Weights of a small GPT-style language model, trained from scratch on English Wikipedia: 6 heads of 64, no biases in attention or MLP.
MLP neurons of a small language model. Each row is named by its layer, matrix (up: input weights; down: output weights) and neuron, and shows model dimensions 176-303. Each number is 500 + 40 x the weight over its row's rms, rounded and kept within 0 to 999. Numbers have three digits each.
After each neuron's rows, "fires on" lists the tokens most often at its 100 highest values on Wikipedia text that the model never trained on. A number after a token or word is its count.

L7.up678:487503498533557503527543478529540447493477418557493513564532396586477492496517461514486471461558571480525511486577445480575477504447557536477478446502470535528526481529518436531535531494514532541520483517472504457468502473504494537493526563539521507493549503456533494518439561498457490504520529450476385506563460467546443516453534532499544468517478476495517569518539477466525489487421
L7.down678:496444414478510442475448510469508430503490510506505553562479553477474485451521464575506501561528481481535487490445429516515444489457476479506499495519493534506581437456496550460459505499565500477550501489519541446520487533523512524489522508455453500466443503554530498493479530580478536487440473521498500537454598520564521564532474526474535521477511507508460487471523534446489532470544
fires on: " re" 22, " Ex" 11, " inter" 9, " ex" 9, " pre" 8

L2.up77:535499492448489518524452529483526461511491462573468468461488502532513490579547475504431528529547539413500579454442515560526541487471548527505506497551489573498462568525480557520526486499479534518443482486526523492511548569454509556450479507492548502441487465455511471525549522500499555434515514525518453458485475439475548559548551542550502543482532543582511500489489402514508450474420
L2.down77:512475507560446503512512450587475453499555479482460499492484531526487507514484450476601431517523518491435444469443525493484470503465528561586479439434545496526563487485562475560439505547494498460582474501451473495465490493513497551580477454469558525499443496469499509540511468533527525519445525462451467440501560499531471504448493508523492479426549462507529437472508511516491534508493
fires on: "et" 28, " le" 12, "t" 6, " met" 4, "el" 4

L7.up479:503498463464536545538513537502462511526504466458485525498474509493484508534513509447462519523532577463515530509553533532477460545467498496520526515449598490514527505417442514465494488553485525532481508467469478532514477467459410508537479514556509469537514454502488479472530486556496485496521526510441548461528441496508502491533502566467463489497498510443491529464535459544512465447468
L7.down479:498516507478577497526481512421520561411602512572554496540445546490491538550542521452471497457415457553526428470531488513471548456517473534543594603497494558485528539522488523513539516533490575475543507574419473469492402559442497525424504437508414448437532566436603512457500449491460494517517463437459523548449489456530437472467453492480571489521460498454480530540494541531521492511561
fires on: " Ch" 25, " J" 24, " j" 6, " C." 5

L7.up1301:468466528506460491560512569526546417484449502469467440506430454466423474477543466462451507486493514597539485526424490533549502486505482401477502516451522510513498529539439467546461442401446465472465511503478478454537434443507541496495429500516485559489448522497468519511515494566538481506400462424516486512435424538509441549536507509465531479462464511447524466475496558483483535481553
L7.down1301:511541565503506592422625441523514475480524533479534499496485491528479533519526456487544508482569540486508536462550584515476518544436518544511541478480468555479497508470528508449450506496500472534455523442537541489618418610557489438512479464507563447579535414432531484555522496428485475514508564534506451493515494446503497547582506488451490531548515543500500499543510472513425502506572
fires on: " l" 27, " Ag" 9, "w" 7, " ad" 4, " divided" 4, " the" 4

L7.up381:462481553445440514404493501510564515545482510490537577430439565451496467544502557521563494487471478503496468463388479469468511504492526540433550499506542513487457459482561507474495470547508537532436564548581496505530530504491494492605429448533530498486579539519495476547500533514480471523409445514525492462505452555547527557530492484461479568500500469518518434446497454518542564521474
L7.down381:550494529531412433481481546554482486525482524545456398487510464524469512483511591474461466536537540577474514537521525478466508515600510472482487522506535499468505462510448509524480495498578491509428503488492515569512569585492550492525433457525473467495464523532524542503559464509479466455501490471514471517458509478529582485499532567547488473449542479470478534539444486558418466532485
fires on: " l" 16, " comp" 11, " Bl" 8, " Comp" 6, "ell" 6, " cl" 4

L2.up405:435458483474496501487509497434501548570485554473537582502545565486449513491483482569468529576532489536523495556506437555456521473474526565509453487590456522448485527511512542511503550476534515396509452505511488415497500529508463494456469489508503423467474459485519441450436477494443486540497506508503575546454473478505464486482425467462504463461467566531532516509493493481543536457447
L2.down405:498466482459482543464467579490536511469474528479522441500516449509560536544480565499501561499553524526537511439406560479512490482484497469576453532458437507426436503520511440528553497552458469492510443526430533528527549491474575493523547516494547549568451531530418533553506544467545508463568519412494484387466459460504547470518518529498575486581538467508519530505491480564505477542459
fires on: "in" 27, " Robert" 12, " response" 5, "an" 5, "i" 4, "ian" 4

L4.up1523:463458468502496518476523472537454427553516542527481490524509559390504462526534495495446508531441514531463427492507485494455491460564489563547467488480496523489603548548500558491535478524565494552433465440509477516502588453469478525502486481465493479467437504481481569500571512493475481545581487519473545442502496486477459507462451590472530493458539532505515456505549396509515533469494
L4.down1523:498507441484572500519496550541492443567434533433474493559466480488486519506513509517507472426520495561495507426478481535563470479515481544491571501521628549452533560470520487433558497543452460444439545529479462450606519487525506485508511481615515543497440524475454518510463514551469532475492521448528588424521463547513518441542502468489532508531491443463523457464436496494468500454491
fires on: " Ro" 27, " life" 12, " time" 9, "o" 7

L2.up745:533481477464429444456465539467553558510490532414519563506529469494449523537450505501505487447431542482514517544465482512496499496530449467503486489441401534510406475526537548484540519452553477437494487479516555499457570532546434503487485510569447465470512517472551458501461489515509492491495520522489448482472504561509560502470512489518490519471430498486519482494443455480494504477503
L2.down745:456488542510554572476532543545510475525506416531578505469502503515407547538530480477527514578476537549518476534491454459469486424434467568494499489521503441553515473479452449506505491514564517508547459529468490518577519527552467469496504511492503534482500454483450506490484503479533505551512509528480545486489433519445429501472465513452510491455420533498522541511498505478484524484455
fires on: " Arm" 10, "z" 10, "al" 9, " Res" 9, " January" 9, "k" 5

L8.up882:469439503486427523484505457499500537478477523438501501451452591557474533478524521433501522490520504407475560486529479506559501503544517493561548516478552538394420513463464545465560571569499507441455451535500566468477502467532498470510423502446478464501532429525443565470469508568529568534470439454579569496425423495459462434461531509522432577529495502440397494531441450528499522492472
L8.down882:487405562516540504472493506466513494518445511469468456480538539479445467512520437468524500492446601497501527472580502489556505555517508472486446465542523459469409497479405574480483577529506461454463595461436440468492480487468521503520579489516501482534443475526550496503518571558481480484508554455488442457522550491508483566472480551511437485445496569498512467448471534498559556597517
fires on: " l" 28, "L" 14, " L" 8, " del" 6, " (L" 5

L2.up1162:483472496489541511562492477471482484456562472494494515484485552480447516492515480491489484485563545465445513542470487525495524523506494483518436570454493445515426531517490489596481495608494497481517512505479565525570481570525546508497527452569494512506535515493441525526525502571460506508518528517459508529404513574573481438494536523552462450453511501429565472453528457473520507485462
L2.down1162:443581524534505522508433492481574500530570530562529518483521425525535488407449474464435502497565510460470556506569498466508470488473532500522488404474573529521506492428493527514507485518502430533453524497531519547506502447466450466462526532461524474406438481515509433510476496485495538479520502540540483533499438486443471545466496486491511626493477464507515543514539498501423489471529
fires on: "ie" 23, "+" 14, "ch" 12, "ik" 10

L2.up739:459510445503494434572489473546474579460519474514463574494504559498521507404513514489521468528513522533522496436497471515531515434449510438517503456517569532525549549511496441452521466435523463463522517511446515521559465489432547519425474459442480526477542554529488533476471476540449532459545505530403562479651535480518503441589427542550591504523420479503505488540506495512509584508469
L2.down739:540495463464547511433515521468504483454542443483423517495462524477491498591443479500426519483537399439533474518475604509477485507544508480465550539492443458497550528543466467431529525469467507528543442480475480566491512549521461508577446580509453537539484498514543494483491513494569458550510556478533506478469538475554445498508484511471501470484499557555608440564523488463460460489530
fires on: "s" 39, "es" 7, " Res" 7, "u" 6, "a" 5

L2.up320:473428483517500463539511577497429521509549501479501494498527433539487495543426480488510531502449455473428502493542517488518448450466461480553465456534502493487496549486539469572600503459470437467436532479512516472514551504441502520489510531494510521501488490545482434582421545505465513443475461486535607477463563535505477483474484458538534458551496527460409527485483436572554611550542
L2.down320:451465484508472540492430508470457470493461503509487452541516471568511446474521486439416512492520510571480519471476458508470457491561524480517443463487496551486456414483471458500523515462462479496571489443538492508526498529459583538584485525485567504527520499492536466554523517490539496427483541543490462573542547482464490501567520550438482550558490533559469513551505540442451414521479
fires on: "w" 25, "d" 15, "b" 10, "z" 8, "p" 7, "g" 5

L8.up788:497519512419430508481459582457448402507471498437453404481474514441476498465454456460477514440491503481523536507458508475451502515525534516505441456501531402447473503479507499523550473440440552503556545467442476492479498463532450549460433441386578489506438534540532516459579492488530459490394507469535519471442514559475520531570545483451485574523440482578498551543540475459489533532486
L8.down788:511501559467441544477486543424420473475433457532516401449524546488560456487504428511495533442500560505513447501576484507473483493468488507469486475498552604539514467484499459461476466538543496438548503495511457496456475484482481433535523508454610548456458455480442517481452504486529461510509560473498424480497483482529536407439469441519524507514457485456517475471548495446509468425451
fires on: "C" 17, " 0" 14, " c" 13, " a" 6, " \"C" 4, " National" 4

L7.up1429:492479471466502500455559465492552480552533555485503482511504507533497572526462503550455514496460549474502489456423504462523465495541567572524459514469522492417512456512543540545513486504524493551533526538550427434477402526499579454525512440518501467502490476521487496530456421443498555402537583487534545524451559557459561529486452505478490505477569472446503478546538502518492517486455
L7.down1429:514506540529616485513464562549478411494519472510514548495432473476543463533529580538543472441587442507507484443481541503492534511483486492451469476524425477513475570512495531540517443456531453502461494497520519506444558520490483538511522606484467499552556486446462562424495519520514494548472549435480463498484479445488464510457526456487544529520410523513517537501460519488543497482510
fires on: " is" 17, " of" 13, " Cross" 9, " d" 7, " was" 5, "ul" 4

L2.up1381:475575456445540523503480531498473505547531495490488506515465506484517471438534430465512584592560518462523487590486428538549569456526529579432501436542506491449479491526478539465487488467450545537556494497555493494503542543545501583417528486505543535549512469501595444550465502525597530487479475483494460515505515470556474533459493516555484485476484512511509492478513466542518518536497
L2.down1381:459497547504488500486528497466525524496504450436497430459477572579484472447474457507537480467468548525508459420526553552507417474556475494533453515472521443534453468548482450472526515512506504462516497507495504517519540542523544505470437390465523517513452586459528494503467487431570509429506477469517451482456445504457507541536563486489486533449516593520580485454532556535492586540523
fires on: ":" 34, " Award" 8, "et" 7, " :" 5, "an" 5

L7.up1239:552479500511530513550425417525489481504532468478489460527444514439543426503457542433487481465508429503510499438527570495525555491448482494508437483560503460515514507473549501455539495478485509572488461498556448429531516554484464502527542467494470548562504560546511497444505444496528560501579427521507488590478511502468529458642439551487532497488503523522502519500537457467508476409494
L7.down1239:474504486515484455542493509527561597467474483531507474446451414474531478467459546507359473453455480531520460460502466539467468443470548514453489485517489525411527514440497432530459473513535518451511496509575481503458578450529529552481484535536514582514485479568510495538495454499508496447514511516525515512519470503504467473428588446504545562507478521465411474482511502555523449479545
fires on: " \"" 67, "-" 6, " |" 4

L2.up251:508486512453524487481530509537528554439479512496484484553524545536508513474448434423490522474562577489518506465536442500577538492507477547519447589477460543461486579522452568495482479546625516503455470573507558436521527588415486462499526460526548526501521521471476463568542562516445457506496531507527536500524457480561560475422531431531518456482497510601586509525606461504534443524448
L2.down251:562492522518519448496434506463525444518568450507546519568466427475509485462538468594543501564484469599471474571515534481530484493496519497497494435438528484484485434460475438563441506484476492472533445514462457496506457473531537463466523532401491476485496427506458511421513522495550541516522489530493450504500466524437510555452513519500514520514495540462470511502474490513475495547555
fires on: "ch" 33, "er" 10, "ik" 7, "k" 5, ":" 4, "och" 4

L4.up939:458501484446489508499483511555511499566531529473511463474534578460558477479462558441505551535560481524469544485521580478495512454457487479533482451551509464497490561478481421454513574465537468519479495485552541524434534489573585537472532486539474455453525560553472498458532510522483537484487508502516511444463528547482555457446466550469485444499572463495511500498505437430493483539532
L4.down939:464374595489478483546511540485522588489475571478522495520494520523526473486535493484533483498474496493484580521490528560482488533470454453477536483456470472446504452516477523533476544504465393472448503484464548415514557431494479478449491487529462538467447513429575540483540476436482542473543485551521457534505451466522474544505499432491572468446442468470518486484493516479568494476583
fires on: " at" 24, " in" 20, " during" 9, " on" 7

L2.up925:504587483487499538533511464461540470504464565578444551452568472488481481446502446496459495522487494502557539509526497490511473571514470471512547478446494552533495519462504483468528449443589460500543490466512518461439499390495536512547438484499510479500539533519423485514472497544474506494577451500514499511481449495518513436497555493425485428537508584511457562533449538555557469512454
L2.down925:480457493518480529417504532499498484522536416593507555512444483501463485555494517536474497487511432553546514480594505543496435492557513504432475538512560495475531500513521503503493494522488573535477516513502485419557456558541472516530546556553500524440525481419526535495481509485493487491475435460539568513461465509506463540535516536560448481508528446459546538483439460589474478520493
fires on: "y" 24, " main" 9, "C" 6, "ou" 5, "c" 5, "air" 5

L8.up1032:451443521511556528517488509398451536479450590504464478487512473448488592564493544514479477489478516398502461553474494558474516537495499539534494469538465459475476476491475475506541514428510488456521456453540474500484459470565517556434490545493528499454493518587432547434505601477501466511434516465522478484448470581509499474511521510451492512473423501467509537445515494458449483535454
L8.down1032:477488502541508468516570508519535455553417492437537517535517500493543529490478526470492547519541570544550455462547554503451504502440482527531494509404457430555492512506412489557458508563511441597474461495516505525468540518422519560478500555481477507575466478446495491530519457474493412446444518489557500453511465493455516550465539487525519515542609436504510542479459508406513584561508
fires on: " K" 47, " C" 14, " c" 5

L7.up810:540561427471472554496491536475485562510498530430503493520468500449559519510483539506491491516560582540512458526505531495488581462476493481484531491500480513496555492511475545528487510475489458447517544524585479444477477504547453556558419493464477568474451515589538492429506463525457520465486539424442511488483522465415501503461528467429473479482519529499503575489560519503528463483516
L7.down810:503437524517487530500485478491552452501551464529516520440552500501492479538513510480550478488493433528487462489524513536515426462461508500494488478450472534519502449526479459512505467556455516553528504484525459525568529457475494529469449550466512461408494509665487556518547497514530535442519467525546468531490470507519528464538410492501514476541480514449477483533529538452505569510521
fires on: " g" 25, " G" 17, "G" 10, "g" 5, " |" 4

L7.up91:441465543500533477608490455518541573459524470447504497540477554524576468453512537565539453468508484545549513577505516485521538532513499495525519429450496535467528514603536430409522542550504476475574487480532521561499493544455533496549544561499491581459534521476474458499554534504437503475492474482511483508463438517538503534520459513454465457550527510555551492488526458464508484511553
L7.down91:565491490582503478481521550490452502492495489472512470428556425508491517574471468502573528476458485400475494486463505545488506520492456505515419522511459589441500508455500549514532577478535535437475481521468475534494495449533470500457566527522446452441525519501490474511516546523401524519515545503538580556465513584459520496509491501498501482444531441490483428473552571517504510438507
fires on: "S" 18, "-S" 16, " at" 15, " as" 11, " \"S" 10, " during" 4

L4.up1252:520452517509479441452424583426436549472473442565462566480491493536498501506576503512434566502600478559524448510491535465455531496474519422567493484483432543493499495516442488477521479539454471440544449508514439529509547524500521509492496517579429523513473509544434531509511509519469476533615475431527464492501553495507512534453491536465509495555554523491493566436512489411485543492486
L4.down1252:515545485521498535463504477543447575441491447504474444544529523511527590482424469465545502428507489495440464453494513455497455548491484567474527503419495495513534469580547463516573480519472531566485565538433441498487573538495503467527479541493513488513410479468502491474483479534499555567513579504470465504524526465502513534531524541472520525495473478482481453537485454484455462479520
fires on: "ad" 21, "is" 13, "ES" 7, "id" 5, " de" 5

L8.up633:486546473479527563440464588522442482458437514512420538518521463544519532510513455494509531467531488483482462491509485531566483476508502492539520501472437516462544509532547514482529489416511492466548515417517585553521545478465524528541508502462545496500491494519477502458467464506545528470481532501505391491454501550536498490467495475459542479447501502480441543520500564493469434544430
L8.down633:571536437454565512511482489503434412491500508442521467506439550479566525508547577525530506518542568525503440496432427522494517508487477540503506492488442494518481541521518525540470496486409523511526509525565428408516578542461467457536537522526505500648442495475580517519590519455485481514424497473464532443502445506510500497508461495534455470599457419484526501512469502473549502455532
fires on: " he" 36, " g" 16, " C" 8, " desc" 5, " c" 5, " Sc" 4

L7.up685:465445579488520480488511516448502565401436468510527474487512511522445470576526486484496514584443487523530525505482580503558531520535518425517451504421466510551533559510530410514528491463473470494492532542523540473573514491513536499451437506482492541506437531451523449456449555500505506562476498458479487484469476491459418572596523444473488534556418454551564468541458530394470537487554
L7.down685:468473492466467563448526528569464464458449444482498486457529503517486532510543465511535460486481523462460487432506459450479454462537520520515480490526493482476457478581467569499506507522534489513502485421505512459571501506512550486463561508493509475512507496442497492453505470562495510581573560526445494494477452547494510499484421475483527522402534533451473528478518462505526454479492
fires on: " to" 19, " the" 19, "w" 10, " and" 7, " l" 5, ")." 4

L4.up1169:566421457572500523497479372512496480473552521485501432468484565470525436535497474445495420473485436528441496542529421463497513545445465509435473494565605480530511526502472502499478509469607458474492485488465595512508502560551444523464495434582527539511548531438464548557516574451559505531513392509547499473479505527437470548533489506512489498472475461511471479520556563446517431487394
L4.down1169:481516450392561480513498513473494470507467440447509507550437526429428509547499460596566495523498541421453492452535553480517486539481448486540481471447526497507588484521491455501501491477463480530443465487548431428513521586490536531488454529509484591468417514439474517474496531480485505519487476510518506511489492503521520487486543471435527460505527484533414505508426439495563461548473
fires on: " he" 21, " an" 12, " a" 8, " she" 7, " dec" 7, " He" 6

L7.up1351:488435486464510499502492455489474544446476555520439520477511566507495521578495466450483430541532494561450549492528524570514536489507480493464498489494477461510507470519474502445502512507507549485525498548526527525480492578423453522526485564438504471509528557453589408503456530546470487556557404498555475504488503514498408532421478549553473496467533519480485507496476508496556383548479
L7.down1351:473567501506469484429422624446479527528545436514542439470516442480506519503475498557554457500557579503508539474524539457492452505507556465479520527545550437534496461481485534523470473491501554540465473511489429482493446506546494486534458461476437550533566487476462464521456462485531522471512501473396442511529592479488489494533480495562534534578438481535520520495506511468464555473477
fires on: " to" 41, " would" 19, " also" 5, " will" 4, "°" 4

L8.up873:577520484521457471545510528439488530583468510538444469458561429519465409493549481504400461542511494527476504466459469532505547561479491443582458482463492576472547524567529448550485475533493484520561415487494512516483526483433580511472514506499486573499442517459452506466535501562479551498545489506521433512504503485562478510562507508537514427478485508490527549484498456473487588546468
L8.down873:462496530499477450495470499504554481481421454448516543532545519431449550534544540481474463389500524525450539466469545466560535373514511428511506493597577518426417467528491457500469502452512578481488435458490509517483501553578506524475487488536528471515502502474463497499447549494534464488501465414487506472531446478535493600440439468529460475510527554456578490551458508461506480469584
fires on: " s" 36, " S" 11, " Hond" 7, " Louis" 5

L7.up1348:450561513527502454502556544443484498558432521521555545483565460469431578432513532509484491416504530483580501536522552481448528527493463467531494422505517425471483456490460510449491467491459507472519497479523465461485456490471424510458528499554514539488529533477506515459467467473389453489477510410538495522488451570511528476568457424455486544535496471559482516457522495465447521516475
L7.down1348:515473494511501495498524529505507423465437528508541507523530499496547498572523461437544435526548487564499513446440447498540502498493538463505538566451482553525480488491510543499470460552510461531495520520483541510440527473500560492466489525443517503504449489491560540526559483509513564466432497593518488496553550409440473523457553510476509517538544528409520561606419560426510462486509
fires on: " D" 31, " K" 8, "A" 7, "D" 6, " G" 6, " R" 4

L2.up71:484495523478484555426512458514526590583459522451482454559522513526498453485537510495538530573465493493480572506497514532388506497468475561530526469558465409427498479515494505344490559433483560537480432602504479614533473481582511486596451544459465471463509465542458450536485531506508511500577446519495497529489546504503515547487466519491507430450468476478544527483524495486525497465488
L2.down71:529525463537451466481576497513529473415455567462427509479542600591525534479466536573464435536462469472502521484503484463467532480439465461460463515484524512566476502545501453495528533422448492549497526513486533565509488521513502533584435482529474529532542522491515534503493460573554508507492427483539502507473505546479525555492532537506547453576537426532468514551506586425473493523507
fires on: ":" 30, "s" 9, " to" 9, " is" 8, " will" 6, "1:" 4

L2.up1352:550446534532551550525481563496475508441482439518470554492508490464558566518527539475586536514496503496506541487505502505517497498554534460453514506471458464526562555507466522505524511506465483489460464533445494436490546443524584501482468454500526504484483556497506504481548535542501462531573454512472512487498518494517485488462514490539471445532506546530537497538489486501455539501411
L2.down1352:509502418561516494522487490487460509484538414499489536531538506489529440473516494524511464589439501523464523434504577517480534478544524540559479508500484439523491536517494489424455472395562487469522579548474592477449452498521447521464512513508374483563510478479516448537456530504432509522480446462517515487411476543526434509425511496470483499552522500465488540502546489519394514511486
fires on: "or" 15, "ill" 14, "ic" 13, "ad" 8, "p" 6, "il" 5

L7.up180:530536445487493447531471471488577472482480509569485478520440437500551502571506511410518473546514536489426579504488446524459525475462533502514553518531488498468530494548520615506439548561514514551557445510536497500520459522437558475547483461537393480553492511530544483508508572535515566522501508491492466477498451460461573516489501420561546390460493549519578494518552484550549476487454
L7.down180:532498533498492549549543508542453524521481445449446515572491528508560456466551509494523477450480572503515492491505427555558479477429466526563560428439466526491505519531531449503498507481539509494543513532595534464517463559483498464429450470391509488550475500423482500565457451493506522532500499572471499441504499427595506505494510486443463531498465459534516513537597482459447466494388
fires on: " s" 16, " Ch" 16, " S" 11, " ch" 7, " Scottish" 4

L4.up42:472473472498525442438561528475559552496543450485480498493519565471474512514459447507500477456512454453515522508432503533542516448552466533463652504431501570561553438488481533540530525456460504505473554482459534498487474485451524454518510450573465517539477582473442468472504461493584459523474444522508434513503489501463526510449499462524450487479515537484529515484507501476520505549497
L4.down42:457493442468494451501534513491482485580495531441547517574454489466551479462536488470513532561471524545438634512504475516492505501533548537510437558532551522536510598554476543442513502463409519500474491547513516469531518551482486533489570571532494516379502435440497519529521542478471536536500515462550440471475472566479574579524479551489479495449486466498479512473504481495442460516528
fires on: " (196" 19, " (199" 11, " (200" 10, "7" 7, " (201" 7

L2.up224:470537466523524511486437475464468525474530489498527545470571466522465551440498486509459439523552468468506523484485466528474459499444502575462542535499431540458467521465538564522537436506519491425453533452478440527428505506502503541434507476594473520567496509423498498560553561519521485591552469496489497521455432482543538579504494585498496443487499498446494422521461542502496456503451
L2.down224:569496542495531486490553487527529512420443533451544435506424465516467456444490460510554494467433539552551458551505530528431541519575499447461505481512489511495448531488387487491420447511454486532558491517571505503508427524414475492526456519498473531483479486591564447521529571507512529484523449507506491494518532472476454519519554544512450567486466529430567569494443508542488440508551
fires on: "r" 46, "b" 7, "ras" 5, "l" 4, "os" 4, "ol" 4

L2.up1243:488521453499509490558486452470465523442534520490422487483502507471490513438503485495521488498592481548552598506520485504574483451488498512471541455557483495512475515439401465489534463478433609498477515532509472467402492488554572478496578497521534551529564437583510507500489584525492549516539466545467565446472487445541508549493583592489499529504536496469443488463450539463475480449573
L2.down1243:511530560496564491475539491434492513530528540501512526452588534470399431514509520503545481494502497493552587505532540466457526506491532589431459504453553492525484543518477523525500452470535478509495524515470541499545429468429504465501525449463535540500459572509500594510468421547478559496488433447439480537471487465522489499498453476535466527529424544503495563539500468453498469437489
fires on: "j" 29, "h" 17, "ol" 9, "w" 7, "l" 6

L2.up561:518518482556545464506476488419524448498490520525499546427489492453482505500526473472513560504495520498487494464457557522540518478489521499529499568409519532454530546450528451506494498481578501592556456517404482513514502479491474470485473535548575504452487476525516570558513551566482544471465485477439464412440540511498508500497546480469432449378535482511479474547528428460472515556427
L2.down561:457438530553478441394449477508502499542433524477494427474431433540512463518491523511519428542500466553458518471408531486479534502444512510486459478449517553498533480506468513494426470518435460474586516527477500514587556479516500517516466535536473503483565532543493478461526528540552509497446501442412477494449454557512416506479510389476500449481584545499542460522482487445495515492540
fires on: " exp" 18, "p" 12, "a" 11, "o" 7, "at" 5, "ro" 4

L8.up1191:542467494510511545423472513524389546499498517454501438465551459459454514537436595513590464507486578530437494395498472481485509433563497472534496537494459544488530456483535505564478501503566513513506463512479483450483487463525483525417476529463539552497471498526485462494496478496532450478544369517462475464522477443450498494444502492500540477544517582482448478461515553527551551504500
L8.down1191:508542513444482480515495425554437596494538458559483475501565483459485553451501442516436451481480505514594421522460448475565547476524501480524578527522472563476447459511563477490529510569488537553449475513487501467576421495504516541528495500514549489518566554540613491476526549606474511503483480516471447522475472480523515547532522564469468513529430463478528475490465530474514475460530
fires on: " g" 33, " G" 24, " L" 7, "g" 4, " |" 4

L7.up357:550532540504562450487518493574488583529541553453429496546448469532483535476504456429520436516562510495519495555542471468551519583470460514561507509485493584434442449457559599543451575528541534459442526506485475482526501494539451538468523482511549436506504509472592575525513483503498553506449500490534493476548502454557537514407470459522582463483432485546511496493488444505521507512528
L7.down357:496545465514516468444474420498534469491396509466513468562511552523445494486478550480425507453464514544491539492473508518522558463525515432478418525489433468594532488528472466494524466495501550490481440517460534489465496525468526503512479575490480515455419471510505526496440508445486457536502534471537457485463508527430454538593532519540478435440556490497499540506591452557483489532553
fires on: " |" 26, ";" 13, " sh" 11, " took" 6, "|" 6, " Sh" 4

L8.up719:478569491412513435488421470562496482430517500507471467467467502530490529421442427505510522495483466526514538514530473478477488425492496469524520531499479466435433448469507535463470497486493467509480471587441497572473446513491563573447485511516471519479588457497520504466458490547590545462518531483541493466392521531526550481471549552473441403582498546526456483484437435442473499525533
L8.down719:509503534507529548469545527481467512482493494480435502531588422586480548502509499491416511499502501529488487526425543530553555460502501558455461471561438547470514505463454490506473551470478479376484487518451504518468471536485523447523464524434470466498460543568556464506513472509527475501517487516492550505397518404493513449452474480422487519543499456498528493453449552531523527556461
fires on: " Le" 25, "L" 8, " He" 7, " le" 7, "ill" 6, " L" 4

L8.up1134:459459546489556458515477459553410428542451462496498540493480543494484604491478606590456491472517497451505562491492497529462506475485489495457562430505493529435498562487543513510515449470484501529495512504532518492537479381524515539474454510509483498461476551496510437496530517472542449449476527447528562505512464482518482503541469570485515497508449456520498442470529534553484503466489
L8.down1134:570564490479416525596488508482466442498405510570483515533416512521511496540552541562489472521424509500483456553481472507472440451460565528493450466530508441520561543494442540440493514535478483517513523503432490477565516553513485503470509504569507473505562501480568556468486449533494497503518546445490428488422532547523470456470560522454582544480542486484577560544512479508519480525497
fires on: " New" 15, " a" 14, " r" 11, " Pr" 6, " clos" 5

L2.up1223:533476460542498529524522531494493538448539508477565489574463500529495474541585507536555444487531524447540525481545504522496464477501504485481501510482533489505510508511499473524526495451391458470398568519462521418491526438505548446430534543499458513526448570507525499512520464580527421488477445475474538523500547505553524447527453493517487450575518458488513544451458511496483595499511
L2.down1223:442501447508508521449487472459464518503504536501490495506494517554556467488553451515480534437546464570528414442484574467493481442489582488505529533442481497580493533489527476561548503445489435444549529446517513613476571492447408495527435471537490584534484462522543465468531424477476554524494519521543443567501462442462436445468466503530516543490563483478454556498527542499401459538563
fires on: " |" 45, "b" 9, "g" 8, " high" 7, "id" 4, " degree" 4

L2.up717:515501509443499410547488509533511507569556549501531510457517587469461459581471497548570484507433455537579508586516521522518444476506541580511497462522448529480581489459504487495401567486526491429464559551496462509566482452555565515498428502520586493505495580611529515525485436496485527549494567517516578397519500505514473474483531492520516570455456526584507489511530488470469442540510
L2.down717:516454564531525526524457467462532514497462537526491464469514499515456504461558492516473473454513510468519497531489526458544563493465489478481501516423514486548498465463492510527475492471503489480482532512517481540459519463515433481482467507488463561571442472453529516446485477535504491501494566463495446542502434455505459487475543545567601418439507501439544497516490449533541445556539
fires on: "ing" 32, " /" 14, " |" 9, " took" 7, " recording" 5, "ograph" 5

L2.up917:565511489516537569498510490502520492517522549527521480474508503540462510474507472466508446475463453569492514494542545511473500558461473462497450437472484613557558546536504565486490476470484480516435492516441528442481518544539518433484501523487425547519434501484523420489442506642506531471509360521512465602470551538474449462545423499434484602440503480470462479446490544423419465457488
L2.down917:491488489489477501477490487463474528534470486453436550486561529509550530438492531488465602495507523538495468446475489550545510467480507437539555529475489454479427442493492462493522588460472523494530444528565428473498503541499540459545555477576569534530490502579415444407529533556504530547510530581472504440507475490509523536461528462545446503517446529484434478508489470465500505435468
fires on: "il" 25, "l" 10, "-" 10, " Sir" 6, " John" 6, "ir" 5

L8.up1379:481506504467475564480528504417488475504450467448492435515510469543508462472417495514460473487499480474487466528488528497614462510531491535508493560472560470433511475553547547480428545478444569534532514508525512462498507432540565498475505452530509446457586578417506466459561426517513541468521456543488604530436482483496474477568476529544569475551546426507483547496475531501422447509535
L8.down1379:498494486570544496494472479540471391465505547515499463534557505516519566466506496493419558453496532521569492496501516467480475522486469550485487541500434473531506465514566445562459538495526515509513488511419452457492478471553489451482502489482490482459582436493453517518531467497486493489496552461516489475467476495510536543549576544470461521482506433484483484514485464516520487508542
fires on: " w" 38, " is" 26, " of" 5, " (" 4

L4.up829:484463541454401467593509503454519504440482529493450538535458504462546480553500483549512574488493526475499533480545507503457470537511496466501504498473534538545487509510540470528607490508495510476450541482487507419550516614474498458493488510558515483444472505538474560475461425421469459509557484527486578502434422546492469495466504454556392450490431467482534493476497541469502486496497
L4.down829:441464508508422486564467534556467402441469580482513552554499439470467476490448538449484503512553511525495498476480488522524530458460503489523530500478510588514558534487551498464510467502474463511536499539516416495493461484465539502538487479526462482533581460408497491514506388531535465445514529502483517542502504525474480489454548493526485462448524510561592561484538574510495528490558
fires on: " of" 26, " final" 7, "act" 6, " long" 5, "st" 4, "w" 4